python train.py --n_layer=9 --bias="none" --optimizer="adamw" --schedule="wsd" --batch_tokens=131072
MLP neurons of a small language model. Each row is named by its layer, matrix (gate and up: input weights) and neuron, and shows model dimensions 288-415. Each number is 128 + 24 x the weight over its row's rms, rounded and kept within 0 to 255. Numbers have three digits each. A neuron's up and down rows have the sign that makes its largest values positive.
After each neuron's rows, "fires after" lists the tokens most often just before its 100 highest values on Wikipedia text that the model never trained on.

L5.gate682:148126090124122175174092119161158141140103150129138110140110120159113120143206175154153110162149131140122084070134132114103121118149113157100130157130113165094182155136117117083134132118176115107120140149161137103171130137134137142112087127131138114106121141113100117118146152081123146164115157179151139104135156129136146139122090152099149147161118105147146142174144084162135134142130
L5.up682:135109151110115119072181107124071161135136157061082104141126103138153113155145146143149097140140112148135122119149121154122136144107164105096131149135136153139140113129146101120077104095162142115145081167133131117151150164136089120098105172108162113153113159128115139147134136112153161104145159131146144132101111140130154116102144146146177145104143121110172130116194118118133084095153
fires after: " the", " The", "The"

L5.gate1119:108113171130136156134173148124114160137119106118125135155176121167128075119100124200117088142115119123116114137122112145110130141134108089083147156119144111130160162129076156162114145108111136160143139092157166177146171141134121101115183147103094110107215208146104105111121145121138149105105157144089094175124162108131170154164108114118138145110086087097120126099171097131153119127191
L5.up1119:149112106137129081160117145108131138126123101148109079142066104105132133149123130120108183113124187144154177113141114132143165118141099143142140140125100134097098121095118156106121109134161122128147135111095126146149122146116139084102137153132140144123122121055101176147187146126140154165120147130101148068127159152117117153138128141185153123141121129164142123180112156118113075120117
fires after: " |", ":", " was"

L5.gate1204:101142107159139152118106104077155130111130132140160124145165115166144130146075142097137130121123141103158098185153152159074142175138156131170148142144139087159102127141192100127093132178103136126092164154155092130116112104113103117140141152119106152109106120124132126114125142112102126135154109142118096136141096137102144128136142142141121117119149147105138136120073140149120119127106
L5.up1204:124133117121073135161145181177180100133107121125140121194113110126091140117152095154164103148139112139113138128106099068085159159111137140139124102125177149123146125149119111126139096124146108142125137130126136087148139120121161124139153133133105120154108127127069118152154121103118102125121132132119147149125141132159108102138128109167087085117103152174170119112174125111175133171134
fires after: " |", " November", " 0"

L5.gate117:111166131106121132103145156117132164119080198128154163160149128155175105136144100100120075107120123085113133093143093111070120122118101137133095163127128125132107144103119154164121096126132140130106103109076145150114102143116098093146134140187136120107170118149100119128124137148152120159111112142134094122132081107139117123135140135164135135139155166157128122115149156125145122101126
L5.up117:095151100095119150162135099087134126105122185098170103153139119127107138126092165140134138101116105137160149135103124108123122135102119126093107066128090086114139083138134130131142105122137151126121170138123133115116109148142150110147102123120135145148079164127120145123112134133130124129100149130111102156101163117123151119102135161129089166116136137159176116121137124142182112119119
fires after: "|", "-", "i", " $", " No.", " 60"

L5.gate105:111115108114115142153115123126098078114136140140173089112119073142101109096098119105125090142176128108150141096105143146113131158103103096136137152153114119150139147136098122155126114115127134110111179121125096155116144131125120101153154125131123137122144114136161105122137159136115163132102125116148135125134166118076117115209095116125123116173085107121129129163140168121104150131145
L5.up105:116108126119122134143113184127156104134152147147111157135118151147178127136117114150135153148143094140159161176130130099107106122077120113095120102129158122131150164104119146102166136149142148101122145118112114085109145083090078125157093115160154094135118128137134105115158157155158104149174154128110128152130128138148152142085130099155111119102112161161132077151129137117110117134108
fires after: "\n", " |"

L5.gate51:116109145125156123106100104111115106149164134138095162149150143143173165106124147123082127134105143143117164091080143134103118135137140124105145154138123120133135099187129155140138156122143156147095138119136119139138140092119117140118153096096141138114158110093135101121075106169129153106114116109147148120113157128170094129143097125123122074153138080128122121137173164133142096140098
L5.up51:101136125133117161096095138117144144161119108158112110160138097105133131126135093151109126171111148158158141117146151125160135109146168115115136108128113157151101123140129120141150106110137114124105145088117140204164116160116126122138148125123146159113123117138131136141115103111153109113102128141086132111142107113139133127113167139149139146161150126133138114130163098150115111116136
fires after: " on", "On", " On", "|", " –"

L5.gate1268:111167103134146124124130119137124152129118179112150102114123107107140098102122141159117169112138145083135136135135159099076152148100108143138125114135105129136132074073077109117159166110107126118127096122155124111121138105131140164121147132137095159136088080107125125127129094162128144114098130104171163118087139136105113109098147145167157085150117169156122097106122142107122152110167
L5.up1268:138142123116116155151158137144127135139149124124117097115108136093105110123130112160136119091136126094127081139125141125149119133111116101137136142122184128108198156111132133127163144104120183095096136105142135129140130138144114102136135166102116083141153065120112133108158104152158098105149131097140125162104126118120136125129132135125128139166125108133169131127149119116177097136123
fires after: " the", " |", "ic", " The", "|"

L5.gate99:137146127150140145104154177155129114115112139112086124145134092084090119113128120107180136103109103130110116101133138074161147085139114129085152157107131141127155136097145113089112076133156149134109117142127132123123149135146132106154105159138134149141085143161150124175145120120150122121073131125111113099134136133144155163174102093113173144117114145128112132130136108132163105136142
L5.up99:126153128160130102083104139074159084103149095140106119127119173115130096140145155113145130171128124121203161104146160106158099120109140116161140132097106117146075151104113099076124114145120140140122104117143152163180128078082132079128148163146149142120140164075111130153130102109138108130182164130121124117055124131097141121156098108142131156117137096127171139147121163122102136126122
fires after: " was", " is", " are", " as"

L5.gate775:126115161110138166180168115107103116124143171148072154137085130127142163094150090102169190140125095125129105156097123105160123161089140118120162156118143148148184101153112164068155124155148149110119159101103132105165143068118143121067130142111158150131128102116163138060114109154099147139117180072115125140095138142144116128100132120152126111111116125151162105143124112138124146143124
L5.up775:103171110109123133129076160086137128137111115113135112112139139092129161156139151161106122118129143120136117131146119117147148111153135121106173158157157139128084095160108141142117095111147137124143160146125148119147095143161122144113078095120107102137123198093080131130149157150104197111142119125114115123164121083144149139185105145086101151187113137087078108138123153134135085141134
fires after: " |", " /", " radar"

L5.gate166:158130162130119136122104103117101176074120145103117139116136126141139130146120134143117149152105096117155149155128125159109152191140116165107129167077141152136163097092122124120132139127101139133090119180116144157192140150134146126179074139147109111152134103118128120168165102131133149133087144119120125104084132129118103137089118097142156122107132130104124145117132127147113110112129
L5.up166:155117116098122095050096144132108110114108134126127153104157137135174133115097129104132123147092133170130121156106154139117158158115136160123134143121118121153154105120132173106160137131095152121121136172100115155127154108125093138126149168143139093123148161170122099127114115168138135126137139076100122123135067148161113138130124089134086114111147159163092117125159159127137137075130
fires after: " |", " 3,", " 1,", " $"

L5.gate716:107136145153123131130117129122084086113083152107178135122140116119142140143145129126132116103113103148143133089156129118118157151106178112129121177133151139130125188139138108117124126091155140158144145107144145141135165131085125139136132125167116111113110066155140096137105112153144144126182139147147133118075089133134158194076138118151130119146121123124093128102135133115115182148121
L5.up716:072109136107110098152095100112086137094146128120180144095141117128148111155102137153118108162142075099128151110133134135147078129126149131138111150132103127134144126111089106155132143129114144114146072103122122081107139117158103168109144103129127148077122160139158151119129140145136158110113144093143105144153139097104140116133096129109136140113092143066112151109074150179119135161126
fires after: " October", " January", " November", " March", " August", " February"

L5.gate861:092128084096172114153125113092162156142189147115114132166101140111132118139130137143141134156142114172125170178122085082120107134094116114126124142139143129109110150167154186119101174119106115141122105136124128136119142151172106160148154115144169112108141124143111142102081141131114070109139126114109103078134137120103159117147159127132104113121134131122111131091153144113166147111158
L5.up861:126154136132079117142143120122114112123149114154152117140115166107144131124122142098082171124155170127152130121149118135105112138120096132123101111182101149148167187138153117146090120145153170117117106101122125137142105147131118151084118116100144109113177161143108099096130150121111143153123112123129126127135145145159155133121163119130099128129135078107155094126092158140101155141128
fires after: " |", " 5", " 4", ";"

L2.gate501:141107128128080077112155122130128161102151050135138094143112145151171146139133093099105107104128138154106118131129110149113148143120127124121099100080119136099109122147165097127150105167128125109169167146189136141121105155141142157114138118142119167129123149139159123134142125118145157142139118148147129148141159132133160096122083161116137167163116147110161150139153094129150134155083
L2.up501:105131145095172127116164120147145078182096129100100168123109099116095119151161142169122074140119127091149157143124105111120069080096149147108159172102137133114089100105124122117090130101135183139123098120122102105123138049126140122117127122156124100106110124096084137101147128166116121105110157166189117126105164127147157163129128121155124076158134124151110116097144168153132135086155
fires after: "|", "-", " Apr"

L2.gate175:162142076121145112166096118128128141140133139128127159108112149081157155086127131103134169169143114113125118124117110148153139135124114154143135098159133150083117137159085154135122134167123112139121146181147151094114110146099146085116102142114101145150133138135179172153090122119136136125144134084134130142140132126137157098132158164111154174075117109093146151143100103132139164089134
L2.up175:115138157165112167092159157081132096093110137088151165091122120128109160114108092072133136111097148154107169170118118164104128120129147143115108147093107126153150106115138155151106152143131143144134120129121139114114086113121099161105121171134121128117153144122160154144101147122170151138133111152101125145116141106154155076168146111184109135128154107098133152102159091101120152131114
fires after: " |", " University", ";"

L5.gate310:097094136106100095115110119117109094146143137106125115161145134129101139134141120162124154090089109125145154117123110122127116140148124127133141122120170071147173144141126096130102112154145133120146148122126130143160141132156138090095143127123069126149119124129112097112141111119078111189061134106134123139146140137142154156123084152117159085164147111158160149105140126111143124136109
L5.up310:126177139138108136155102129133087120146114140089190118139146102117121128154149174121082116122096148112117139121173119114127119124182145128115119161135111120108086156098116079122149143129118092167151119091104144092108141128089114096117116146099103136107121100135123172117114122117161129150190129111104104101124178129148174120149113154139098147108154135136118127133163131143106072118078
fires after: "|", "\n", " Gr"

L5.gate1045:150098103121140101162136154123128113162154114161148157127114170108074136142125117156150134094117124142130114122146115111118142136158130101095109133098121146107172136154145160144146122163127127142153115121169112123161104150137133128122110166127105119144095114088115069134109146132115102140151136131097153142141155142139167078158132109111134136140111112120139143134108127124135117134091
L5.up1045:169077096145116129157162122147161176091124157115096175149107132117117127107115135148094078162106109140143147097159083116103088125102145060089105163137121123131087143123131118121134118129090109175099103141191145109175179131134100111131116120110140123123128117181113064137134140134133127081170117116068128122082113124158114123105146117129102080123133134106158192159040110095097134163160
fires after: " the", " The"

L2.gate422:139101146084114140146150102138104152137105128153157121147118108162168110125139155156110071174177135121111099093134147138134128133161086112123118129139129080159171143086088180167147154122148130132123149158105126111133150117149086120113116085137140101112078156173125130132106079114172122100124140137152192178108114112103121104125125110130182124125143163126159140134115055095145148131143
L2.up422:115149078097110124168141097127116145121072068111138140141106145137165154147099139122149132106131133112134134183117085121129128127115157133127117143151142101147097122105102163145143138091154138116147124141122135138116129114145141136146130111147125119132111175167121114110099116109164095115093109122188150120104118144126121146131167106121135138159145130129099141129131116146118106151104
fires after: "|", " |", "On"

L2.gate676:159130140101158138134123074144154131095134106127151134119109120142171137087163124117104085135052146110123112150121094071154081113114108173097112125147177104113150129121143152113157128113145116117138140110115122138111120142143121158117114087126141125106157119119105158091138123141138153148140105164143146126120152173138119140177132105105154119119112115182163145167096115156139099096140
L2.up676:089146122131135138143129107105129139129130143126129136146123131125116124154156171146129134152084157152154136087141122096114191158161212154138130161143090143134166080138116112118141174140143135108111117116128124091126129087173099147144120150119123116134130138125104154092146088084130141108150153119140120157071129136135143097140151118126117092120117128078142121116140142103125154196127
fires after: " |"

L2.gate586:088134110145153109127122174169178134184116114128150159133110130132127141107141144180130152103077099126118137108113099092129112143126119167133106171128156111157113110130132168141158138118118132131151143100148116114138091147101075156128117137073130108069137132081146131152146106115135165103145106157134127130093153148106137121194079154088104111142157151150117096074129132133141150133143
L2.up586:127139144139112155085114156101099138084129090132130134079109098097113155149110140125143102128133125138126132150156139128088161143125125124118145151106112109154158145150149149094094149148138130109152118071122164135101142092146152106091153122150177109126136162124129118099145155133126104138116134159156075134102164152117155088109160106155096115135124158131099113128145164119134097125106
fires after: "-", "\n", ".0", "|", " du"

L2.gate575:076112118131109120157091125099133116123091086109104141172109134131116121130095144173133063170141134095152089143140076150160090122137090145070146142127110084135143154077114172110151165130134152167124142141155144130128166116130160101118122111164112182104142165140142139119131154145136083102127117120158159162130142137097144100108149126079130111159120114150144145140084119097143151078116
L2.up575:117109120141137150143140160170127143125080078110107107147087123168096100099139081139097077159127140146120107154117096120167130125163128160128140128140133106133150116126097186131128162113142112126135142132127149148135142129152160097129073098150101138122127124152121147098089128116130114139118141111137135118136102085092140133112131115111140100179127138109137155125146137083152123110174
fires after: " |", "|"

L5.gate1261:136116107092089097173147165124119124119129103108126162134138128096169091095082106119090103133114147155165161131111092097081146136152154168124132155125106140149147120102155102086136158160154118130097123096110110134114110147127057143141087131122126130164125109135096118129130136125112142053149120168131140138150109135088159158157159128168125115096147148137161163096130134110166091156155
L5.up1261:104131121080113104168161170131163155093137098113152148150077112124130144146093135153131159130124128137110141151113097117135112139103132141103125128139178121113155137139146162114128082137112122121103129091098116129130134114137111157117119099114117140132122134127115139112107122117131129118117116127111128145110169101125113117113137092114079140158124097156176126126144155082173125166108
fires after: " |", " Vice"